{"hidden_size": 256, "num_key_value_heads": 8, "tie_word_embeddings": false, "init_std_down": 0.00348}
MLP neurons of a small language model. Each row is named by its layer, matrix (gate and up: input weights) and neuron, and shows model dimensions 0-95. Each number is 128 + 32 x the weight over its row's rms, rounded and kept within 0 to 255. Numbers have three digits each. A neuron's up and down rows have the sign that makes its largest values positive.
A block is one neuron, or neurons of one layer that tend to fire together. After each block is what it responds to, as a language model described it from the Wikipedia text at the highest values.

L6.gate202:169122114145147088238109106206142145099116129108147138136110112153112124111134058082130096111164140153144148095123087110198182120128104153146144171167137149128131144071111092142117158136110167146132077116021135144161095106135129174250170130163105163133120119088120125076161105159080156119
L6.up202:148118129169116137150112124120131146063167143112110159081179107102186189146135146153106140104135159155103121103112153136175103177115143089122132145123108127159148088115049122107110209120133055171140127119104121081194098180088102092240157097187147196148095132174162129136128086111117198103
Responds to: Mid-word name fragments. Word-piece fragments inside or starting proper names and rarer words, especially "ag" (Caragiale, Eagle, disagreement), plus "ig", "ong" and initial Z.

L16.gate235:162121094140123114159180124087151109071100150101071116092115121097071079052105155155111162102095150168182119122066121132108121117126122133133082155132122104055066150134135175153138104080113147148166111076138146088120091151166155109107142138118142153098175164089213110150132171130170159126
L16.up235:137107056146116080099150135100138162115119131179135145137177134103134140106168165129178125073121115059147149158157099149129085189107114152107171087169109123122080192110133152172126153165096164108134160087141152104133151123107160185144171157106037097084140160124110108170135151110155158101
L16.gate537:169175112187028127199122138078089121109104088176148180167161196108100104122175117094151101112158115083082134114066130064162134122100110148179128071154105094075074142146102148145174142135076182139117093100109129070178119186174097181141119136154104115090151110124082149096149127151105138168
L16.up537:115140108156044062106131141057071146102101126149141135109107137126115117122116136106169141083164074091143126152112126106080082112071129117184161045198166108095163157089116147171139129143139157134128128102148133070133126142153111190118162186090120129055115148126201136088106145147116095099
L16.gate581:118148093116093128081204176120186121120123136130122137085108149106133135134116149138152122102100200176129159111100057100123142146124133126091155141175128136094143096126118107128140151126108164111116116104204082134153113116182092086119111160144160133103118136106083077089116150121142141104
L16.up581:101151184219085182172109125155128141128092115070127184135167180095180090110159175131163116114143109145138137137115214093198127132127091117110136126125097090087170126118143151151090150101094171132130130154159092135112135132167135129140162131150089134169049153134143150109091162082161100170
L16.gate678:147151090176063147211079139142131135083093123096126123164195110076147120095112127115134159139144091136086163181083161109112106135127066145117135180166085159132102151126123145145093110093093161099108177156156167095194153172188118126122133119088138126122092147171122182093143163149167167129
L16.up678:101104155108100135067148143171139124100099088171080170119201149097139119049126155127111068136125105134131213115120162094171143101133113092122146063169172090118157143104123122173128130147193150084130146058104097056068135121171155121139152129134083117102087139110127096114109120042147150153
Responds to: Mid-word subword continuations. Second or later word pieces in the middle of split words or names, often after a capital like F, e.g. Comp-uter, F-él-ix, F-ift-h.

L5.gate55:116111094064101140119119139056084138126121115196126149187102108120147128147083130192091086106122147119097148149213127077165132137142114184103083070096111161110061086111144090145115177105102115153128073128070113165103097106108092133137115153165134134079136131131167132124117128103092101136
L5.up55:107149176102109142118132143114107064126170125176132140083071058119105116165102122165084119118074154093088126091173151129130116153109120176124109082032133145124134081154157097173135198125064190136082135126133086095066059107161086176080108137112118094107180073166099115093157125111158043115
L5.gate242:113105110160119168145137128152137133102096146142123150179097157116135091106158143128133092102058103182056157110076103098098093135112051089195147088114068098192164096063090146089112160146092151150127127112099116069105123152102080153128175143137135123040218129176140188151104142084139147092
L5.up242:151150093209127107153118136192120126143118132164148166128079104170169134155174179154133113141113157104103105163129118154103120229132084118156124094103112130121165154125148142125122196138085112074119153105076111140135092098166124131207152146117146101108131082176144061101131130148190142124
L5.gate578:171142161106148146123110147155060117118136096164068198138184088140090103141138107150148129140143183097120173175139149089140140071149076127102152098078079104103121163088128149133099071118147090067095126125145151132089091137127136116213066172122096108073150079146143161101157109161109135113
L5.up578:113160135113172160143138151192131160158149113216078167170181063136097106152144080158139117120108196124094157176121117127175105079139123090085159107058092130119113191096109123104145089149127096038086111116132115131092066137131137107168071214107113126083110094135139122132195085177116124122
L5.gate590:092180088107176185122116129164170131146134113154104153215163112121131054111108129129118128132106128150108128115145126149072143095087123081132116067188076132131120157098141098123120124152132161136090114115125142098152123155104115165130085159118125161142150178099118088132142108098114144194
L5.up590:142128158082091168133139099098138133135136155192111125120123156091149096083053072142127073092079055152139151118073124075084135134118116155134126115120142165128125087085135107064143140164175030146149175113171043123094181146166167184125121121143155135086129137082120107147129127095164111132
Responds to: Mid-word "ro"/"o" pieces. Word-internal pieces "ro" or "o" splitting words, as in Came-ro-on, rail-ro-ad, torped-o; sometimes month names after "in/on" and table cells like BBC.

L5.gate41:135077115093075133136154107079168126120119162070082082098134151155085097123128192148164146151161152127136132100110149164146116169183107153174094108195147163114182138083102092134130135124174119121104123167129145100135150165138207083103136128100099135169083115136072112161103083166157144121
L5.up41:118124126161112139157156083103132172173050153092059107137093084151152153117113130161171152131139176070108148077107167176133094207132124093159155106139159152114149156136099179158050095078147091108148086139168111048201101141137134123114147170134160199176108107145082044185139105140145129124
L5.gate339:103160082042106121148151124112146150120152134034138122152125154097120103153133161175078108113121137107117139109141081078109092104151100092135155047128113154139138112126127121088125090122157101107100137123094091127168110103102120075112125195136112166167095144119080077224150117179133185137
L5.up339:128083138106150129124186143139083092093094191143154180125132085120093103121124114127141141119134073115098213121151081159202142112139106153214141177135116074104146109154156090181113160153138092196106156060136110141103145095137100137102131117131107138160089164135156108130136162149120158150
L5.gate385:120102090203109137108111139165168161184137103121133088160183089155146134143147133127140120147175137143133086181067106153101151131137100183120106153140147102139097147127129135142117138175095120157081136101108136150122144160176135006124071102128091103123150195150174157193135142162115093115
L5.up385:067198108078105074136107108127116143135176085126116140091128072112138128165089170106107088100175163123188097110187117177129060099094140131128096101091103165123098089078176159144148114120104097077126114107120131130099069117171064100116122103110086118184111145143128150193183195145113081126
L5.gate481:100106183081117103165134098062149148113078087091137162115193121092108127095142143144108149116115166139150129111111176114131120094112044096116142150177116112106119161136131150096102125098111142102173106131168173178140171052123255128109070128088093161177074130139136140127143179175118121114
L5.up481:187134072056126136162136157110154153139147147160103138175118093123114096144134084136102130153095182137054069109131095123143150139150108201100126074063105094158074101152118116172118192168108152103107033119130151109120117175214146118074167177059152160146092157120087122102110121111177154091
Responds to: Time and "be" tokens. The word time in temporal phrases (most of the time, at this time, first time) and be after to/would; plus scattered mid-word fragments.

L5.gate131:152140078131102165129147147197168151149191087158088148117110169157178070141087132126134060170103154144086187095143145130098100147159116190112169120073130115106093064083136129113162158170181102139123157161190104165114116151137098111181111103113167135064094184136159114126161147150125134134
L5.up131:144138192099116159116117162070174166138131102156135113168113128084102119141150121142109139158082132112107054128138133121111175147179117089147120122110137122127138119121125113150153081082154094143081138141100124180117189129116116168135135132141179172101106115118094142074073148159168120093
L5.gate142:147139113132111064136114122112113153139129130125136117154144138100143156128105107154138193096093115137162143112151120111140179173088067084141096130144159111108173095164160102051091179124102080154115109117065108121134134152123116199122159150094142164134175158131198101064140138102118122156
L5.up142:118097116107175181140126056184173107162108128128090157083136126114132078027134104077144130134154128090107116095106109133149108151091145168110155126129163134146121172110092148141163123169087191123110113081141138044144038139124157164132126146135112172120122130114110134096134169141112164106
L5.gate539:084112053149165163130154136108155147113102155075108166165096154099078136132131109143154143130176110155109130160078146170123113172163143152110187103052085153170135176136127137148127149147102110139158126109136129178102150102144108128130153116078119115055127154121130162113111103140177172138
L5.up539:132129095108196156137162082156166142080145141144207070158124126115133138135170070105136066177115122145137111089104101091187074108088148136114165114063105108131115194134174103120084165121160162174143071122120114161153148123182188115104115101093165177104115108045126145083156125082146113109
L5.gate639:134094054151089090124110169137128049128135140081156133082094129113124079099110154099125165112168162095105119099133102162124141156140151105158137190184125149131114150063085121163118161140110054128138090156109088101114126104146123144110182112131160134104143056169185204167166082120138153127
L5.up639:126075155097137093122141134119146153171106144094126159120082120137137142153125192102160148179171155173089101104133118137118114114155138112092167148166113144167138148097065157117179149091141116120060144179136092151154130140091130118100101113101171131113065118101169160151139162120131100124
Responds to: Settlement noun "town". Mainly the word town after the or a, naming a settlement ("the town of Kiln", "a town in Silistra Province", "the town's heritage"); weaker on scattered word pieces inside names and tables.

L16.gate44:137166116087094094095048120093128073131176091146127129119091112100134167186116110137193145208129133159116173146144120120161168126159138145102095092128157115177097196098153055073157106097156160157098123123151110083110106113146203157155126147129042154146132060085087119136103129143139068152
L16.up44:151186112107181146130167167098129125129085123114125127076072150124145094128097125159175087077142162109148161130067102162103126166114132139086161111141148117164127114106145169154163124149107150141172116146147201075156118109101117079151173082066127117101140177163148107117084178157189128115
L16.gate220:174199137109088129145071124076131133130154155149084143099139164165134087087169143115141089053111125121101141154166109160062140138113134127121099125115148049159105175051152136173159080138121128072097103135106117155120130127112104052115122117156115149164150075121171151127122167149097108084
L16.up220:111143161105127062115103133096120108136126144044084144109155090122106166101158143140141135105083157094129100154134086136147099148144134096169085156138137085165129145118109104167178139121063105117154135193157135196146099128088158135182152126125140168144156146120101132146084185118081159079
L16.gate246:128155118107141075073140135099143124163138117215123074143091139158088140140091029156140169179129073123119152174085105180204085123156112142156125124127074134101121122039084148129154148142073112151030119112115178129124140193100085133155195139136171103050159139119166104108131127159184124104
L16.up246:137116088096169135121131157118133172148090130094175166156157068119096105126134169073152151165153161089184063103181127119078083162143181173137122135104138123100113152093199059164138107175123124187123127063128159146170085128161132108119126126160170066094165142133129163192092147170108135131
L16.gate510:154128116124178087123170133148164170122186135109126125171120119125130155064112096162162110137162092121114123089079152150086143193147103175116141147120129092108126122123076096150190102079083127114114087140114126159114159132120095109146123085117166118123176156078193116118161136146080097105
L16.up510:104163127092130119131150138160157173170106094168071070123165065142159100082104086145119081132178108097134112150114099161104166154106107116147126164066157108123181165173130133172147150156147204155104113117135170174132129050143114115140114097168161164138125120088139161099134122066073121140
Responds to: Family-member nouns after possessives. Kinship nouns like father, mother, brother, wife after his/her/their in biographies, plus scattered mid-word fragments (e.g., patria-r-chal, ext-ern-al).

L5.gate44:110152145135058159140099127123107128109149124152167127042109088084118109186134139128118146124100180047097210112129132143082122170128158135159092132168230128131146104125103096127109176108116069080154123124085190131121157120136081116107090080135096186157165131149130075145127109145093145126
L5.up44:128126085103123138173132092126139131118162159194069117061163130102132102154133102125102084148143166100130122149167108147111151154139126111132098129096190126154111119111114159104096120093134163037143126161126125183061147062135162103144080187108089122133096113074161129127089125155139137159
L5.gate101:183131169094161078127117149143121156140144156073093107117112157150069122178138166124154131123119105127103090110092175167136099174145139091125092145164141108122133134146170132149121123135128162164101131132107148112107102141088100123085118135045114138089141076132188122114079146133124127100
L5.up101:139089114144115112122153173115122061131127109102189183127119105075141151148144132141139179111110154215135119205087205067072132094137098122170113164131095100108120134099148133142075102173108072134150060043163139118077079111176135119124110136182174090165113086119146162104103136117119104159
L5.gate583:123124096171124120126109155192163087137112129137120121141056117124155128132120137115127118074190136144163094129142082144161116180100128121111116162089134113087148128091109182163146158097122103169137096106128133115148135157128088131129109110149178131133145122157136087100131162129071126129
L5.up583:169139140090090159184121075136147116105087152203136133104138119125172128121058164148157104109163080136116123081153128122113086092036103106151107057166148205196130163138109109109142175145138173163141127116103126111171137119108111160136161139120104162145118072160123142114141145159139127112
L5.gate692:142152121125099126099085112160134165123097101158128175076141144162140169100114127124145119102114145117123176105118103179146066165150062085089114146111083122084105126128105106101124123123143123139059112202151103145100167087148158181142163110117145115131126121183137100188135103152103116141
L5.up692:113151140174105140139061140120131201108134121193138188147112164130101162114124033190142136103119129128165174138099117148088080173154093147164128128148100109114132094130132136139137158165149169127124088147126109124141109105188169169163133095142138120129161132116110095178148083170141166122
Responds to: Dashes, plus signs, "ig" pieces. Fires on en dashes between numbers in scores, ranges and dates (72–61, 11–18, 6–7), on plus signs before table figures (+1, +31), and on word-internal "ig" pieces (Figulus, twigs, Madrigal).

L6.gate537:144101149056124100061166133107175143085139151135135123139178120129123090154146133154126158150084174152117144082187130115101093099176186113126128052121079098134134152092146123139115159128106130127102165137118093120140134132125129088073184105130112102110152116160145130116083136152085071155
L6.up537:140147148127103000131091139084160151048147125075100128149121155110146109129115106156156109151131108111147147114125136106075073128098211092106096098117117120131089130134105163131100101117143105176122085148111142196159149136095138139177097081147139098107135122135144081124123141117176040134
Responds to: Attendance header, word fragments. Attendance column headers in sports schedule tables; more weakly mid-word pieces like ine (Pauline, cinephile), table numbers (53), and work.

L16.gate210:089126206156139124153113144103133133174205138135086141094142164151127136122122182156146125155155176145092161136114096108096125098141080148140186108140140077120096149115092078148129088126101123147165152181064132099128119181120130145094145112156079179126128143082113094178184178107096123209
L16.up210:150066122154118083121150056173087118152150091190097096185183153148128174121153059127113134089158139134125170095021186183193097114113155181115137125125127129201128102125121146127166141076146105048135105166145166145161118179129143118122117139093118117101133093103151108112126142164152130102
L16.gate353:130130126180111138140138077199109113108165184061153102090157189147149074171147104169132119139126106175161141113115120116112143113137097147157115148100131074102107131113101141122152110138116170183116143113085108094124131140148102148154061093162161172098129151139149098135123153110114106097
L16.up353:106065152127109088153151103088125126153173169103108185135138156100116179156122174099123141106041199155153131173147100171119126094161109158109179112147134074104062118142139103110210127088083134113118099077111173117171126069160146120131090108076175104119155114083125147087093198145129112045
L16.gate396:128106152169169104127119094068144127115141153097104084120113128141204179155070103127116144099106161140078120151091144172121144119166138141204111131159169114138150128152117139124126127153126114085180153097105089114146135107161128093140102099125169158127138099093079110199161126033101181112
L16.up396:071098122179108145202110179076099162144123139115109172127146133101174072123173121142125139047096080166126097198088139106119148092162123162158105123132141118132099143124100181188114193192109130129144162056117112073167164152125139148175172072142159131116110119195105116150112167031089125081
L16.gate564:089124123169116079154164107157115119134154135143130101120160157143162094167142140133154118056094136175115137140092167134121107063128112182198147114160127060139099085099107147165179149156094120161118108121115120107199117148162130116171091115140174158065156132129132077113130174103147100122
L16.up564:101098125143129099120166119151117123126169147170130108134146139150157120157136147119134134105119165200145124157085150157126099063154125166168157131156140038137096144141101145167190139140093123160150138146083112127165142141156125105137109115104121129095158125131144079113113166089164121125
Responds to: Section-heading opening equals. First = sign opening a wiki section heading after a blank line, as in ==Biography== or == Reception ==; weakly, sentence-initial He or After.

L16.gate113:096152127168071102056094150053142147146153121126159104119066179088119077120103121106158110087174127128116127089130091097067093129119041085129157152193116125062124112088132133125152153104133200136148152136126181140103160149079130121103091164126147076120152147097144120106094068102096075144
L16.up113:154119114179109096110079131085121084115098099188129190089142156179127103124148154148180185164133107071087124039042141113163167144159161129184095058101128114100093110089130120127152132163095120160102116108119087106152135175146160124106175127169120160117156110139119143096130112131147146133
L16.gate166:129115122184127152143106169151167058125132132128155139068172117158161142127152178182093141106114162100147200146134093162130149175118127116110109101135165094139089132142111170164115164076178024151168137150172116114141113120105149071172084089142116093161126105139100121097169126106104095157
L16.up166:218151143121143136106195162126157124138095085072128097100135157162144123097082134135124151141124139126104154117160188071075064148160145124089090137125165109118143103124120054101145101123126131105111103157137115206148200120149170098096160152151121137158167093139171114108134147157112103133
L16.gate378:163170114122101104139167118143161082144117146140149174112163182136153154127172170114124100123094166085117111083074148120109152129118052140129133072137170092089121140114148141177136112108135166110140133080164082171159160075149147123141163122118118120112158163181121131106140144133136054096
L16.up378:110145114172083106107127103115119132144081116092100155107186109104141102122105172113149100128136076099132169159138131116134111106158146137112149092142168091121131125134133126146131190089144131149162126099205128036191085141150115115118128138142127149113093079106070121053118122131156142154
L16.gate532:167144131142105139158156170100201061148139079086176164074171169186151092067092083169168091139135091109085116093080165107146103120162129113104072120160199092098152121162149097175165135108134096125137089088175103140108128104104119120123056168126112101184149145121136187095121138113123099171
L16.up532:149132159124083105133154148111142084131121106096148194102163180132131116152171133127145127111081179111143106119099122078102142133197124131119138130144128086100106109143117126175106134149099147116156153161149123159172143144140131140155130148149120156169162108131078080109105195119143054114
Responds to: Mid-name word pieces. Second or inner word pieces of names and uncommon words, right after a short first piece, often in tables and lists: D-ave, Ed-ua-rdo, Inter-ce-ptor.

L6.gate375:135140142102145136127079177204095130121110131155108181155113094154082147158116160130165125095144138164119136118114182104102092136089079120097102163136136185161123151142180165090139098141125125133081092140156136093139146137143146094086144125125179171118139137146074153081107147121137151132
L6.up375:150118114143153103152076177214142139103103117137076155137109081150111198094130160153184067095121120144116149090118151144158125167129079125153090169155135178115141142113164128087122122163155134118110126127176166139141164123176132109090120145097159165061148143164124175123089133110151129134
Responds to: Featuring, roles, highlights. Words about featuring, crediting or spotlighting something, such as highlight, role, portray, credited, features, included and starring, often in filmography tables and awards lists.

L5.gate280:132049128123108146137110091148145130110153138166187108072132091160142135083125180138115119100177118148119159149144097117087104150116137079100165105140101081130144071168064175136102125111116124157176186149104113145113116144117092052117169159139152114164126095149134127158118163053146111088
L5.up280:147137130155061159107083154054128080138100108226130116138148175069184123169142108125132095205096155129121119116083145122093150109104114118155152103100066131126150143119136115131078127164160090134125109087162163095116134078112184137169116138145073056163129106143107102140091114139128116103
L5.gate530:136171162116152108102087092141102104084172149151075118126072106173134099106157207127201131134127195136147127103172121117131197101100152169110122105165107115122139132152131161128117123124185105100135129140141136128122161106058213153145132138147119139075145137106117075099094116100092111120
L5.up530:113078118138153111122116015118066160143175144145097107128109138108147146122164138081183131164049083091113178175139118107152090119157128166145109105205092144106154140106116125079113157120131101095130157116080127127120136105150118059160133106123163090159106120082155147183154148157180126113
L5.gate630:126139107171099162094127105113120127142172075159088118153126069144140110090090088113151087143148128137163138138086120129144087185156084106195089116157109127101187117127138119072133085107149103153122179128166098130099150144139139136128149134135130102165119115128099095184178139122128150117
L5.up630:110135183113141130144152110130149133138152123139135161086077104115101089131124136162142129045081112075109113091135131101119163099163173129142148139138135063157084191071137111075107127125093131102126093111165082065122136171203135137127113139195161096146113082048139064088137133155128066113
L5.gate655:163154131126137102119104107152114109111106121130129062093164152092115107190100116193109119152150135149136133100115181166147168112137172158130155128104120066099110104094149139102081128148096046111132131064084091132120099138115088220160178141132179131095115154116133230138156133165143176112
L5.up655:104115125119144129101123072108150153122175113109133145120147113092170116153118084155034138133180127121142094063139138124143052136149069098089142144099122141139100124141190136144083095122093111054100137083132142086144052139183116187173107125169074120086110174119109140129113093168101114130
Responds to: Family-member nouns. Kinship nouns after a possessive in biographies, mostly father (his father, her father), also brother, parents; weaker: & in taxonomic author citations.

L16.gate67:126183134128130174147153120119153107185160181107171116131119185127179035148162093108128175146134182136085118171104151101111149127136125129095163050157129127099149106036127119172158122119122158119109138129131099156135115143157096136132131107138142103155104136151137088150120138099131133046
L16.up67:148131083096110141089119050171076092063117116122119150158139140076129088099116147115145125048124130068108114183122133140150124135103132124130116154067194098123155099100121115153148191081140137138121135103150148141182171121163114138107085084151076130074112031128127124149069087126102092144
L16.gate72:093116130066117113144161165123187121129140154088125131122162123127131176059160172129132121116107120142177156143084164212133127120133148120156126108155110081141139191098067121088165186041129102123099066121169124133151111038126124096121111119069122146171123118083142058109158131159132119126
L16.up72:139143122102118105153120146101150109110147151170116125129108145150099162000082035120124177139125103171093091093128151172132132102101122214060140160109098140152099124101106079150101137118133106132149076162082174123066175152099117142086126114074138060184079140116105121123153092132109092111
L16.gate204:121111101147150115130148092092164120131146133140096130164108169136129121089147174120077137101092093125134091169122073187145126192169145130104127111199120140135137084076099147148183090135139121109111120175140131155133166104086183102100111077142122147127187123118156084107159128100095064149
L16.up204:102148116114158144073126109169116093097163183157063108099122111115148137098187107107135120115153111123095133148148174225099121102123108154166137135118089068159103135128099003101147130105121132151100203087125142198147090138165138080098192049125098179133124110139156078125124129127109156107
L16.gate467:163153070155115066140081141129104132111166128141151170067128155138075128151142089122124202116150115168143144105083058154143158154182087097117127098130083118105087113065136151106189080165079119108136156155098166143139174174058145183144162100109091142120142115110105120105132123122112133160
L16.up467:069062154131118142150190131223153093084142147111102102175130160105123154108148111083132107094103170107167146143147147177185117132078099166112101125108121149164125095093121125089136180123158134108097105140102107198172078136101107136123143098100093141087107126105122111118060175117129138114
Responds to: Biography infobox field names. Field labels and key words in biographical or entity summaries, e.g. infobox entries after a dash (Genre, Education, Awards, Resting place), plus career verbs after "was" (honoured, cast, elected).

L6.gate530:171109110141120141124162125141095086151105097116128175163127137104122158141106117150099143131107153131138140139103090068200218123148148131100074122147104094123068159065085116119132152147101108117155126117165136191076047153115116166210103165198108129143141106160174172147096108189133087149
L6.up530:142126094092149154092159152159065070149083091101124180099132100130118139105100073109099149166147142118152164130119123055164188084089150126092133146133106125163110169086096157110134108153069103109170111156197173169058084120099155178154106163140132143157154133170154186176069075174185143143
Responds to: Name-initial word pieces. Mostly the first piece of a split proper name in lists and tables, such as Bel in Belizean, Bor, Bas, Char, plus CJK byte fragments and scattered role nouns like president.

L16.gate110:182094195144099137136105141124148031110139096124133069147189142146138126122121104143143110155139148107122128160096138106100121131092171098072152075194112100124131111173113122193131127114122091119137111151116164133123168149126171066127121134122138164145080118145053151131139102141159106206
L16.up110:153123123120108123112165150143102094123095131103164093119164140178190111124132130150094130071084162117134133161154098073062109122118143098092107090171150111138103089124103117166165134163155073101181102145103127158164100137137146126164131149119142154112086127131148133151147183101078045146
L16.gate186:154166087075159133059141157159129119075087100079107116096171100152199171128132166114138113165107126146102159135163157153083125179130170139142130126068150091168159226122159149140116098092125114094110094110139164138146155110125124104160160118093107169209170110126174141092138123113199190135
L16.up186:143133146133143120174139123177164153174139143081158185081099152116135108145179115086108205165166118197128129171102112151108132146104136117077119130065054147131079182146146145155172115156111120190112087152158074157177147167131188093153129085116128166169111111089128101112089107101098100117
L16.gate363:120110169154132112172160182164155059128095115116148163116170115108151117124155145136154165150155162133097100065064095152099115119124135134119167097134118104096158140128093152163115075085123120094127159172116151149140090123088181147139111113161137092146140179151114095170100093056180093147
L16.up363:193105107145131145102132126131166189141173133114133168142148148132089112156076097125099149179075077077145076125158081088123146109211155114117080134162145133065111130161141156150141108105137051088132107105138129092133186154102146153126106090134164160151061150121088173106116086084112131119
L16.gate633:111202139170047108133094208134123078105121105094138144104185201172111115128122122161137150072105160110121074144094044112126094040134085126081123105171156111146172155107121147218148045183103105099159118117109103160150070104125157159133156141127109048148132133173082144166058183090099116122
L16.up633:168142140189092072169166106135140088122131146091089144140207095134169147056165106080119084087170079136087092104118195106116108140150139096075130097171146162116070103113115140181124150113114166110168118176138095143117131165146139112123124137126121149137115122130162159052162179083082105143
Responds to: Mid-word name fragments. Non-initial word pieces inside split words, mostly foreign proper names and diacritic-bearing spellings, such as Alepp-o, Sv-en, Por-ę-ba, Nicol-ó.

L6.gate595:101075111139141086107100122077094118113149168103103113097157103141109137095149162132116135098184100152127121160098146173065087168118082108157089097097160161159111141149078131133106129110127166109133125108085061068123167081170100087065086117131135133173101173030097042100102106125072109146
L6.up595:138081111150154084115098085107109153122156141043126048099093159165163133148181108146098126081164114109129098116083150112092075176112044116217101125080143163142088107121137142130120131100135092127126142071105127082084167091094136114113111112087152112134102125099121057091113111141071138137
Responds to: Final -s subword pieces. Word-ending pieces with s or x that complete words split into several tokens, mostly names and plurals, e.g. Hop-kins, Mupp-ets, Ind-ex; also inner -ens- as in Liecht-ens-tein.

L5.gate360:152131161161149114116094120123119128141154095136084127150058147163131100134135134126136084140122177110139138149111089142081183142076162090135196133081113109135148090129131128147137153121177120188127104118091146154135103123157035099082178120142105119075116146142056140135129147164092176087
L5.up360:145101116158148113150111165198043141114112118122158124130123088112174179117069150114176088116117137124146087161156138140102142063090091180149148096138114046159144110117124098115079090120103148152132126199130125145130122119110109110146143133148098122110170173163111131136147135097113045120
L5.gate519:085168100160173109086107127185082159140141135128155121083148156106118161101125178129095102148131156053111135135125136167121085112147121150150041222107136066083126122116127105120065094089117122179157081161152113096182161127096107130172122138162133094119157128090104172124138131127119108130
L5.up519:109144159126141097122095181147149164145079147057146127123148138153135202116141113136126090184097140161092154172180121111161121114116132085177095093170132115120140101110108177074145129138073116145142163069085135168119103104103143183113146108146167135110122125113098122129150091086156190167
L5.gate596:127112139159099094156083143164147126130169146126175107151113133157148164183108132118155159134171133143116166095128139061175146081131141093102094084110139155116130091161108126089133142112100148117148134139191145124102126144146146129117118138151116154108182161106123131131078161111140137090
L5.up596:117078094146123062160156174147163210081096119129148136158138174079129128168109185086148148141091091144168145152095099103179153162121147162051098153143152146100116073099136165149089105146108142104127123156108122120133119100154122109137155126125139107127117186097101148106168172116097089105
L5.gate700:129196095126115081084102145136093116135121151165189077110185138072109094067115126126093074107054155048104151158109189159143131188165106078141128102147093151107165151133139156105096104140132128135097137098110124170122123146128147149108140134154142094173114147111136127162072121219092129149
L5.up700:119122123107090129151118142130136108142116105161105130089122179152157113164153086167121149087078157191135161143104151199113129128067102137135107158071165109148136136057134169126149109151188094173164151127122152099121039129124130095138187163194178159151118148097122089170143165121106122054
Responds to: Jean first-name token. Fires most on the first name Jean (Jean-Guy, Jean-Paul, Jeanne) in lists and credits; weaker on mid-word pieces like ter, sel, PS in FIPS.

L5.gate403:174066102130106108138133117132097120135064139055096132090132137184168133176103125108130159123126159174167167117098101114154124105097109101142147172093135114167114153147119114026136176111162147177112171133151110105111105102138121144129137154125124096103156174139159132127147126131126110183
L5.up403:156098110125219145119147165108145080150149111095143128130106149141100127109176079175165111139162101125171141133179132100181117107083099118158095157158130138124078162125135100166132109149139124099102147126185148121142139072112079085125139072168123096107136081067091102113150090154116110153
L5.gate488:107093101084115135146093115132128162108136115164158057138176134092082158148156170153129124135131118138093171187099159118173144072060136130064143147154136169164123128147101089175118126090107164119167122124113146140163165138109128105122150114077126112143107134186121097051168154173097105117
L5.up488:190098147125101060109134137164152074116110129152129118102156072100172076118115070122138119144086110112152123111084146098121118194103146126122064096059100235146165145126135173129076138114076124115110127112143094106112116104093192084102176115146172158156110169117107138100089161169142090123
L5.gate495:120121133088148154125107144148146110155072112088057162095182160104094157116145064147190098117123126125136132176113132127158130128108165151212098138162141166113145097099150161109102177131169093155141131091140162115145115136125089130109127140179170070166130135161143177063097122082133099163
L5.up495:119131078158194169148111123174137112101083078065105116121123111108091163110118150103116157140160139124192144136094132122088128152129156093165111123113153137173146143112142147079123203178123096119135146150110077108177078114125013073121094071144083098105154146121199187138106175165117075159
L5.gate615:131081130208140109146156118095112120140067176085154167157135173194133101078096165175096075116166150094089127108142137123113104099154133114131135141160186141122215156107150170133123156135115102113129112152119099146156094180168130111133150137079142140083119129105178165133079118096141087130
L5.up615:117115124188171079143150143103154130122056142092119166137176093200141090155083165154099096115186117073103168066118137144138123165108134079108122129136208164094145204100141153163081115128099120124070121175090156065139146157153130133115159142110190140118096147049148124169094108123139074143
Responds to: Mid-word subword fragments. Short word pieces in the middle of longer split words, often names or technical terms, such as ys in s-ys-tem or cr-ys-tals, ig in tw-ig-s, st in Seba-st-ian.

L6.gate212:159079105182166143135121117106177203118110096125088120046107127114110133100098191161139054122087111131091164112129091136097083110156098110122124121073138086203136131137149098095130119103114155115173114120112087088079099119073093202092169160113134145116103127144152095102059128180089203126
L6.up212:210123137132167134143131155187190178139129125107135125124134089146124214081108176182126114180127062118104164076113137106076117109173127158118100153133117140156139135144092078117140150091140182121158067162140140114072057114080063137084165186129117152110159144201155101044147127115155166158
Responds to: Subject personal pronouns. Subject pronouns he, she, we, mostly capitalized He or She at sentence start in biographies, plus He- word pieces like Hedda, Hearts, Heats.